Weights of a small GPT-style language model, trained from scratch on English Wikipedia.
Architecture: learned positions, biases, tied embeddings.
Training: a variant of Muon for these matrices, 501M tokens, 3826 steps.
MLP neurons of a small language model. Each row is named by its layer, matrix (up: input weights) and neuron, and shows model dimensions 208-303. Each number is 50 + 12 x the weight over its row's rms, rounded and kept within 0 to 99.
After each neuron's rows, "fires after" lists the tokens most often just before its 100 highest values on Wikipedia text that the model never trained on; "fires on" lists the tokens most often at its 100 highest values on Wikipedia text that the model never trained on.

L3.up10:37 79 66 64 43 53 70 64 56 47 46 20 46 62 54 32 59 44 35 39 79 69 38 47 57 77 36 52 64 29 45 26 61 39 56 54 43 53 47 58 59 35 32 57 54 53 37 49 66 55 48 62 58 55 55 52 58 31 41 35 44 55 53 47 61 60 64 44 54 71 60 44 27 58 53 58 46 50 46 42 56 56 51 50 58 56 56 52 54 47 47 45 48 47 46 64
fires after: ". ", "of ", "that ", "'"
fires on: "The ", "the ", "dis", "Y"

L3.up870:51 40 22 61 55 55 36 49 37 62 44 57 57 35 43 52 39 61 60 55 58 45 52 46 55 34 59 51 50 31 51 45 43 38 64 35 56 46 42 31 56 61 55 51 24 46 56 69 27 39 46 49 74 33 34 56 69 53 45 66 52 47 39 42 56 62 62 56 49 53 46 51 24 58 25 62 35 57 37 54 45 40 61 72 52 43 58 57 66 45 41 58 62 47 84 67
fires after: "| ", "2", "was "
fires on: "1 ", " ", "16 ", "–", "0 "

L6.up1983:44 65 64 43 36 42 68 47 62 56 63 81 41 52 28 39 45 50 52 59 69 49 47 63 29 39 44 60 46 63 65 39 46 50 57 56 40 55 43 65 59 52 47 51 58 51 61 71 69 54 50 39 66 38 54 74 48 68 46 42 32 52 71 20 43 44 42 65 42 24 66 28 50 44 74 60 59 32 58 49 32 68 31 44 52 60 66 61 55 54 51 48 45 51 29 26
fires after: "===", ":", "==", "."
fires on: "\n\n", "\n", ". "

L6.up683:50 66 55 50 46 43 64 51 65 73 52 67 53 53 42 57 56 57 44 50 56 48 22 47 57 45 65 51 43 56 47 48 49 33 65 39 60 26 58 50 28 62 37 63 35 48 48 59 32 32 56 35 66 46 75 43 37 40 60 51 34 36 39 25 44 53 70 74 59 54 55 57 45 52 73 62 52 46 63 43 42 53 28 24 31 59 39 62 62 53 52 54 38 74 53 67
fires after: ". ", "and "
fires on: "He ", "She ", "he "

L3.up2028:49 49 51 49 55 60 42 46 62 37 46 53 48 54 56 58 53 50 65 44 43 51 34 42 43 66 13 61 41 47 29 36 65 46 59 64 36 47 42 34 42 48 43 35 79 62 60 35 52 44 46 50 44 45 58 43 43 28 36 54 48 41 63 48 64 54 56 63 35 60 52 40 45 51 48 59 25 12 45 41 48 43 25 43 70 56 60 58 50 32 50 46 65 64 46 56
fires after: "|", ", ", ". ", "both ", "|---|---|---|", "between "
fires on: "\n", "the ", "both ", "these "

L3.up985:41 40 54 74 58 31 39 53 48 39 39 40 39 44 51 49 35 45 42 36 50 31 44 46 47 52 32 35 64 40 44 76 34 52 72 38 29 25 60 40 53 71 60 69 53 41 64 70 78 48 27 35 28 51 37 61 39 42 57 68 43 25 27 61 55 53 51 62 38 55 56 26 55 55 47 52 62 39 55 54 47 46 40 58 63 37 43 23 74 31 45 36 41 51 53 43
fires after: "| ", "(", "5", "4"
fires on: ".", ", ", "202", "189", "| "

L3.up2218:76 35 53 63 53 70 55 36 61 52 76 80 52 49 41 66 53 48 28 52 30 31 40 41 80 49 47 60 61 31 58 56 45 66 37 42 61 47 61 59 39 49 63 38 34 61 36 13 48 45 47 58 37 56 53 40 80 44 78 51 72 50 36 59 54 60 53 48 41 58 50 40 56 57 45 43 53 48 48 52 50 51 62 58 35 34 28 49 54 60 65 57 44 41 51 47
fires after: "\n", "\""
fires on: "| ", "- ", "\n", ". "

L3.up2159:58 49 60 35 45 35 45 57 40 37 61 46 45 44 43 52 49 39 44 46 62 55 42 37 40 49 53 59 46 47 50 47 65 35 60 30 69 53 51 44 60 41 37 49 16 43 38 44 52 41 37 65 37 36 63 26 45 58 68 25 30 23 45 46 47 46 34 63 72 61 73 78 33 63 36 34 39 63 82 46 66 52 46 41 37 39 47 68 52 38 44 55 57 38 37 63
fires after: "| ", "0 ", "201", "1 "
fires on: "| ", "1", "−", "–"

L3.up57:43 48 54 28 52 56 43 57 38 31 37 51 38 71 31 52 61 67 36 34 32 41 29 42 60 60 64 67 37 43 44 47 56 73 45 43 44 30 62 39 39 36 29 49 39 47 69 36 61 46 49 69 78 70 37 53 45 33 46 29 47 73 45 59 44 41 32 57 56 42 60 36 60 51 58 44 65 23 40 64 70 55 42 65 54 43 54 49 57 48 29 51 48 49 49 42
fires after: "| ", "8", "22", " ", "27"
fires on: "\"", "|", ") ", "p", "| "

L3.up719:52 62 55 57 43 71 55 48 63 24 62 46 42 43 34 46 45 46 52 60 61 53 37 57 51 38 51 60 52 36 39 38 65 53 42 53 49 35 49 67 32 49 22 50 48 39 49 47 61 37 48 84 53 37 52 44 32 47 62 53 62 63 40 54 43 32 44 52 52 44 64 42 40 55 65 46 18 49 59 50 51 45 25 52 46 48 66 32 38 66 50 30 27 48 36 46
fires after: ". ", "in ", "In ", "and ", ", ", "of "
fires on: "the ", "The ", "Most "

L3.up1516:41 35 50 31 61 58 61 42 40 25 39 47 57 44 52 57 63 46 38 40 59 58 64 43 50 28 68 55 48 64 44 72 81 57 50 52 44 40 42 36 57 35 32 44 47 33 46 37 49 33 68 53 55 43 44 51 70 55 50 43 42 53 56 44 56 46 45 28 35 20 48 46 49 62 53 48 35 46 49 62 66 60 45 85 59 55 59 44 43 65 60 60 60 40 42 38
fires after: ", ", "and "
fires on: "and ", "with ", "\"", "so ", "there "

L3.up1587:53 48 57 53 41 47 26 50 53 42 43 52 54 48 62 49 57 65 40 56 75 73 41 65 41 34 49 61 66 59 51 34 41 41 52 54 47 32 56 42 43 42 59 50 47 54 57 57 51 37 63 34 22 62 22 51 40 40 54 49 44 56 37 30 48 46 46 63 48 64 68 21 45 30 36 51 43 59 72 53 42 77 49 45 68 46 67 66 39 60 54 53 40 53 52 50
fires after: "\n\n", "|", "|---|---|---|---|"
fires on: "\n", "===", "=== ", "- ", "== ", "=="

L3.up1344:44 51 58 49 69 68 60 31 55 38 47 56 52 72 62 55 67 48 45 62 42 55 62 55 37 48 26 38 35 50 20 45 52 55 69 36 49 38 54 67 66 45 41 48 57 58 47 54 51 48 44 57 54 42 54 66 66 52 47 45 51 56 53 40 67 53 41 61 61 50 32 69 45 44 46 30 33 37 38 42 56 30 61 52 30 56 70 55 59 55 49 42 53 37 52 35
fires after: "\n", "\n\n", "k", "01"
fires on: "| ", ": ", "(", ":"

L6.up813:59 38 41 45 58 49 42 40 65 45 66 32 44 55 75 45 57 65 30 42 60 54 52 35 74 60 50 53 51 44 43 44 66 26 38 51 43 53 45 58 47 50 41 46 53 65 40 52 64 45 56 50 64 40 41 38 59 36 50 64 57 53 46 31 35 48 34 54 46 33 41 58 47 56 34 59 57 55 41 63 57 54 56 68 51 63 77 45 49 52 65 64 44 53 56 33
fires after: "| ", "; ", "1"
fires on: "1", "0", "0 ", "−", "–", "1 "

L6.up458:54 56 57 38 46 48 38 58 49 56 58 38 55 18 37 47 54 49 49 57 62 48 30 46 61 63 61 63 32 52 57 58 60 47 50 41 50 39 40 52 45 45 57 72 36 48 65 48 61 20 44 47 51 48 59 52 85 42 23 45 54 53 53 56 45 56 61 43 40 56 40 42 52 54 36 40 65 84 63 39 52 46 43 47 58 51 46 39 37 61 58 66 58 42 58 50
fires after: "| ", "the ", "DF ", ", ", "MF ", "of "
fires on: "| ", "\"", "police "

L3.up278:62 64 45 52 65 81 49 33 50 45 28 61 66 45 47 72 61 36 35 27 61 59 38 42 46 41 43 53 33 47 59 57 33 44 44 50 38 65 66 49 37 65 47 62 72 34 33 58 56 61 44 56 58 51 38 56 57 40 53 65 52 54 46 37 41 46 29 40 33 67 34 57 46 78 46 52 51 47 39 53 57 37 46 49 56 62 60 53 63 75 45 56 60 44 39 51
fires after: "|", "\n\n"
fires on: "\n\n", "\n", "=="

L3.up1123:51 53 50 54 52 69 73 56 52 39 43 56 49 67 46 36 49 59 62 26 35 65 45 42 28 57 38 23 51 46 47 47 41 83 66 64 61 64 47 30 60 50 48 42 50 74 43 54 68 44 38 42 28 55 66 42 39 44 40 54 25 49 62 62 45 44 42 36 55 68 61 51 45 30 46 63 41 63 60 38 57 44 47 39 53 44 53 50 46 56 60 32 56 25 42 36
fires after: ", ", "such "
fires on: "as ", "including ", ", ", "include "

L3.up1557:59 60 57 33 53 47 59 54 34 38 70 50 56 54 35 58 55 49 29 44 42 68 38 50 37 44 41 49 38 49 44 44 43 53 38 27 44 39 48 52 56 36 54 32 55 65 50 43 57 27 58 48 50 43 64 69 45 36 62 51 43 26 48 47 46 65 55 28 56 55 56 63 55 47 52 26 67 51 22 62 60 55 67 45 51 47 45 50 42 56 47 65 46 48 80 31
fires after: "\n", "% ", ") ", "DF ", "6", ". "
fires on: "| ", "% ", "had ", "were ", "For ", ". "

L3.up2138:58 70 48 44 41 43 74 34 31 48 37 53 48 60 37 48 49 64 43 42 69 65 52 58 49 50 26 46 59 32 49 55 35 37 51 53 18 57 40 47 53 49 45 38 57 58 47 62 53 45 66 53 47 52 39 36 49 46 33 30 60 42 44 55 35 40 43 64 38 22 37 53 69 55 56 52 63 46 38 24 57 77 40 62 45 59 55 35 39 58 53 47 48 47 63 65
fires after: "| ", "\n", "\n\n", ", ", ". "
fires on: "| ", "Candidate ", "This ", "Year ", "this "

L3.up1775:44 56 60 46 62 41 41 46 62 57 54 64 60 60 43 53 23 64 45 68 47 50 46 43 47 87 47 48 23 60 53 33 32 60 37 53 54 52 46 45 39 47 40 56 67 51 53 50 40 47 30 63 44 58 33 56 54 53 44 48 57 60 38 43 43 57 35 66 45 59 51 44 36 62 31 64 64 60 46 54 60 49 46 43 63 49 66 41 65 36 41 42 52 49 65 51
fires after: "2", "6", "1", "3", "0", "–"
fires on: "–", ", "

L3.up107:58 32 34 38 47 21 64 34 56 72 45 47 51 38 51 43 30 40 36 52 30 51 35 39 44 73 40 68 62 50 50 56 60 34 55 56 55 64 33 37 73 70 38 26 32 35 55 65 58 64 61 57 54 43 68 33 50 57 50 59 68 36 51 59 48 47 33 27 42 17 59 42 62 60 18 43 58 69 56 50 50 62 61 47 62 43 52 53 38 58 63 61 50 58 44 68
fires after: "| ", "was ", " ", "$", "2", "3"
fires on: ".", ",", "was ", "$", "|", "−"

L3.up185:66 69 46 39 53 55 71 54 54 84 70 50 35 40 55 72 34 71 36 62 49 42 36 32 47 74 33 56 27 60 67 71 34 46 47 32 48 46 67 37 36 47 23 43 60 42 45 58 52 45 64 51 35 49 59 49 51 44 45 31 45 53 67 49 46 70 55 27 44 45 58 42 47 61 48 48 31 29 29 44 75 41 53 37 35 51 18 42 59 47 36 44 49 57 40 41
fires after: "\n", "km", "\n\n", "Party ", "a "
fires on: "| ", "^{"

L3.up2111:53 59 58 40 41 41 59 51 63 48 23 63 38 42 52 55 40 53 52 36 56 49 62 44 68 47 23 51 53 49 58 43 50 42 58 34 38 57 35 47 61 50 51 45 73 40 73 45 66 40 36 47 67 59 55 50 51 47 50 49 45 74 62 42 58 42 23 52 38 49 61 42 53 63 60 52 40 50 39 41 60 69 55 51 46 55 47 59 59 46 53 55 34 63 71 70
fires after: "'", "\""
fires on: "s ", "her "

L3.up806:58 38 51 43 60 61 71 66 32 60 42 43 59 55 65 48 52 51 54 58 60 63 51 54 43 44 63 47 61 64 46 35 60 47 48 52 19 62 40 34 36 60 57 43 27 66 51 43 49 37 59 52 63 50 26 54 52 63 36 37 41 39 65 61 57 34 41 38 32 49 36 26 48 59 49 45 47 46 51 43 77 53 50 63 58 54 43 44 42 54 41 45 53 66 40 53
fires after: ", "
fires on: "and ", "with ", "while "

L6.up1286:61 21 39 51 60 53 31 54 44 30 41 56 50 47 48 75 60 43 55 49 73 44 52 26 56 63 55 50 54 45 51 59 49 66 45 46 43 64 68 49 38 55 46 50 37 66 37 52 63 59 37 52 46 31 55 41 64 51 61 48 48 49 50 57 66 59 40 53 56 50 52 58 42 43 75 41 35 57 58 33 47 46 64 68 65 46 39 46 62 54 49 65 56 51 36 38
fires after: "| ", "; ", "(", "–", "0"
fires on: " ", "0", "0 ", "c", "; "

L6.up1106:56 60 63 57 53 60 21 45 57 44 48 46 46 49 38 58 37 44 50 44 64 69 35 50 39 49 45 48 29 47 83 63 66 47 43 42 60 45 65 67 58 42 53 43 53 48 60 43 46 65 28 44 63 56 41 42 56 50 34 43 33 63 30 40 49 57 78 56 27 69 55 48 40 26 45 70 49 43 59 39 58 37 38 48 48 46 48 30 54 74 53 37 54 52 35 40
fires after: "| ", "\n", "3 ", "March ", ", ", "Win "
fires on: "| ", "200", "201", "202", "199", "\n"

L3.up1470:41 67 46 26 38 43 43 52 46 49 66 48 62 47 39 32 63 50 51 62 44 53 36 38 39 50 39 45 51 55 48 68 51 55 49 36 30 39 56 57 57 69 37 41 46 61 52 45 40 47 73 62 49 43 50 37 40 61 60 65 52 34 55 50 49 54 32 28 54 61 53 59 45 66 59 38 60 68 38 43 80 52 43 43 69 33 47 63 44 60 40 56 44 53 42 54
fires after: "\n", ") "
fires on: "| ", ".", "a "

L6.up1489:34 57 39 35 54 52 38 55 64 72 43 48 58 49 58 62 61 54 37 50 46 58 63 59 56 33 32 59 55 40 56 40 61 43 53 66 66 44 49 39 40 57 46 35 36 52 49 47 34 38 45 69 49 44 41 51 38 38 61 70 63 49 49 46 41 46 38 53 45 60 59 33 69 49 53 35 45 53 67 58 42 37 20 36 57 12 48 60 22 49 20 67 41 55 50 60
fires after: "| ", "\n", "- ", "16 ", ", "
fires on: "201", "| ", "199", "197", "C", "200"

L3.up2002:68 53 49 64 34 63 62 57 45 43 41 47 44 48 46 51 54 42 61 66 60 66 56 34 56 39 33 49 26 50 51 42 44 51 71 48 45 51 65 49 58 47 52 56 53 33 57 49 37 47 48 45 64 46 36 57 65 45 50 62 57 58 51 62 52 41 28 44 49 50 54 68 49 32 49 43 43 39 52 54 53 38 55 50 44 63 49 27 32 38 47 35 43 52 26 33
fires after: "6", "3", "7", "–", ", ", "similar "
fires on: ", ", "–", "to ", "] ", "["

L3.up1351:67 49 48 87 70 60 55 62 38 57 47 57 66 59 45 46 42 52 38 53 38 56 40 74 66 42 39 60 38 52 30 33 61 39 45 41 50 58 37 60 65 57 55 27 59 51 50 47 52 40 58 39 48 44 45 30 51 30 27 41 20 44 54 52 56 45 51 64 41 57 62 32 67 48 63 53 59 44 59 52 56 60 44 43 33 76 53 47 37 38 49 48 65 57 63 55
fires after: ". ", ", ", "but ", "\n\n", "\n", "\""
fires on: "For ", "As ", "as ", "while ", "for ", "Since "

L3.up892:41 45 53 61 35 61 33 43 58 34 42 69 49 33 64 53 46 76 50 70 69 34 35 65 40 53 59 35 42 22 63 61 38 54 41 75 49 69 46 46 53 32 54 51 52 52 43 46 17 28 47 60 47 40 57 54 36 41 43 31 42 34 46 27 28 58 40 76 19 52 45 39 69 41 37 59 55 58 37 45 46 35 49 67 56 49 51 48 63 32 57 46 92 43 49 35
fires after: "6", "th", "7", "3", "5", "1"
fires on: "–", "-", "'", ") "

L3.up1649:52 59 29 52 60 41 39 58 40 53 59 67 42 59 39 56 51 76 46 61 38 33 37 76 31 39 40 63 57 67 37 49 63 44 49 35 33 60 38 46 48 58 35 63 35 59 34 56 75 43 57 55 40 40 39 34 42 35 45 55 69 49 39 42 60 52 41 42 63 46 62 42 64 50 62 43 54 23 49 45 38 43 33 55 58 61 78 48 52 61 50 63 30 59 65 58
fires after: "| ", "As ", "as ", "Goals ", "Apps ", " "
fires on: "| ", " ", "a ", "|"

L3.up1146:45 62 58 41 34 77 52 49 42 56 53 40 30 60 52 58 53 48 60 35 42 60 42 59 50 45 68 51 51 62 45 34 52 72 52 50 46 57 64 35 52 55 53 37 60 39 48 51 49 53 66 43 65 47 51 36 66 36 53 30 67 70 64 33 44 46 66 47 59 11 56 49 47 48 30 39 59 46 65 49 62 76 54 60 44 64 38 51 57 37 54 51 52 38 31 58
fires after: "| ", "(", "Al"
fires on: " ", "-", "County ", "of "

L3.up732:67 56 50 42 46 47 52 69 52 36 39 41 62 67 40 57 54 61 32 51 47 43 42 56 39 45 46 75 51 71 37 49 54 75 41 29 26 47 52 45 38 56 51 66 69 28 46 50 61 50 48 48 55 27 43 67 42 65 57 65 20 45 58 31 54 63 41 56 41 50 59 52 42 50 46 59 52 56 37 60 45 61 70 61 46 42 56 51 62 66 37 53 48 66 30 27
fires after: "|", "\n", "==", "°"
fires on: "\n", "- ", "N "

L6.up1984:61 57 69 55 51 55 57 49 68 56 64 59 57 67 40 51 61 51 68 55 62 59 35 46 60 32 33 29 24 39 49 52 45 52 43 56 21 38 62 33 52 62 61 47 57 42 49 38 51 45 42 44 59 87 66 53 41 46 60 49 65 62 64 36 61 57 42 46 71 52 63 51 58 28 68 43 57 35 33 49 52 45 58 60 60 64 45 64 40 58 66 39 59 59 46 38
fires after: "'", "and ", "-", "his "
fires on: "s ", "his ", "' ", "century "

L3.up1356:76 79 34 53 61 55 52 56 72 55 42 51 54 43 35 61 40 66 48 41 43 58 56 38 44 55 44 31 49 61 31 70 48 58 20 35 48 56 53 64 38 45 46 47 51 54 44 42 52 48 67 40 52 57 63 62 46 56 64 71 39 58 69 53 48 41 40 65 39 63 27 59 51 41 54 46 40 38 57 73 53 60 54 61 64 52 39 44 62 59 57 30 42 37 31 39
fires after: ", "
fires on: "including ", "which ", "and ", "& "

L6.up1182:45 65 67 65 69 55 43 37 58 51 46 58 58 44 23 61 51 60 50 40 38 45 43 64 57 37 51 64 56 70 66 65 45 37 60 43 28 54 28 42 66 47 74 48 52 55 51 37 38 71 48 52 38 29 57 64 40 40 34 30 52 70 48 43 42 58 42 47 46 39 45 62 56 56 53 60 57 39 46 54 47 50 63 62 67 25 61 54 59 66 35 42 48 76 28 63
fires after: "==", ".", "==="
fires on: "\n", ". ", "\n\n"

L6.up2033:34 64 56 52 42 39 62 52 62 37 43 47 51 49 41 32 43 38 53 50 53 35 56 57 50 59 68 40 73 64 46 67 43 33 46 68 51 40 41 63 50 23 25 27 36 64 36 36 43 65 78 49 41 47 54 40 69 48 41 38 51 59 65 38 59 48 47 66 54 18 59 45 45 69 77 32 53 62 41 35 46 55 71 33 46 69 60 70 59 60 48 53 47 43 67 67
fires after: "| ", "–", "01", ") ", "2"
fires on: "6", ":", "–", "1", "| ", "5"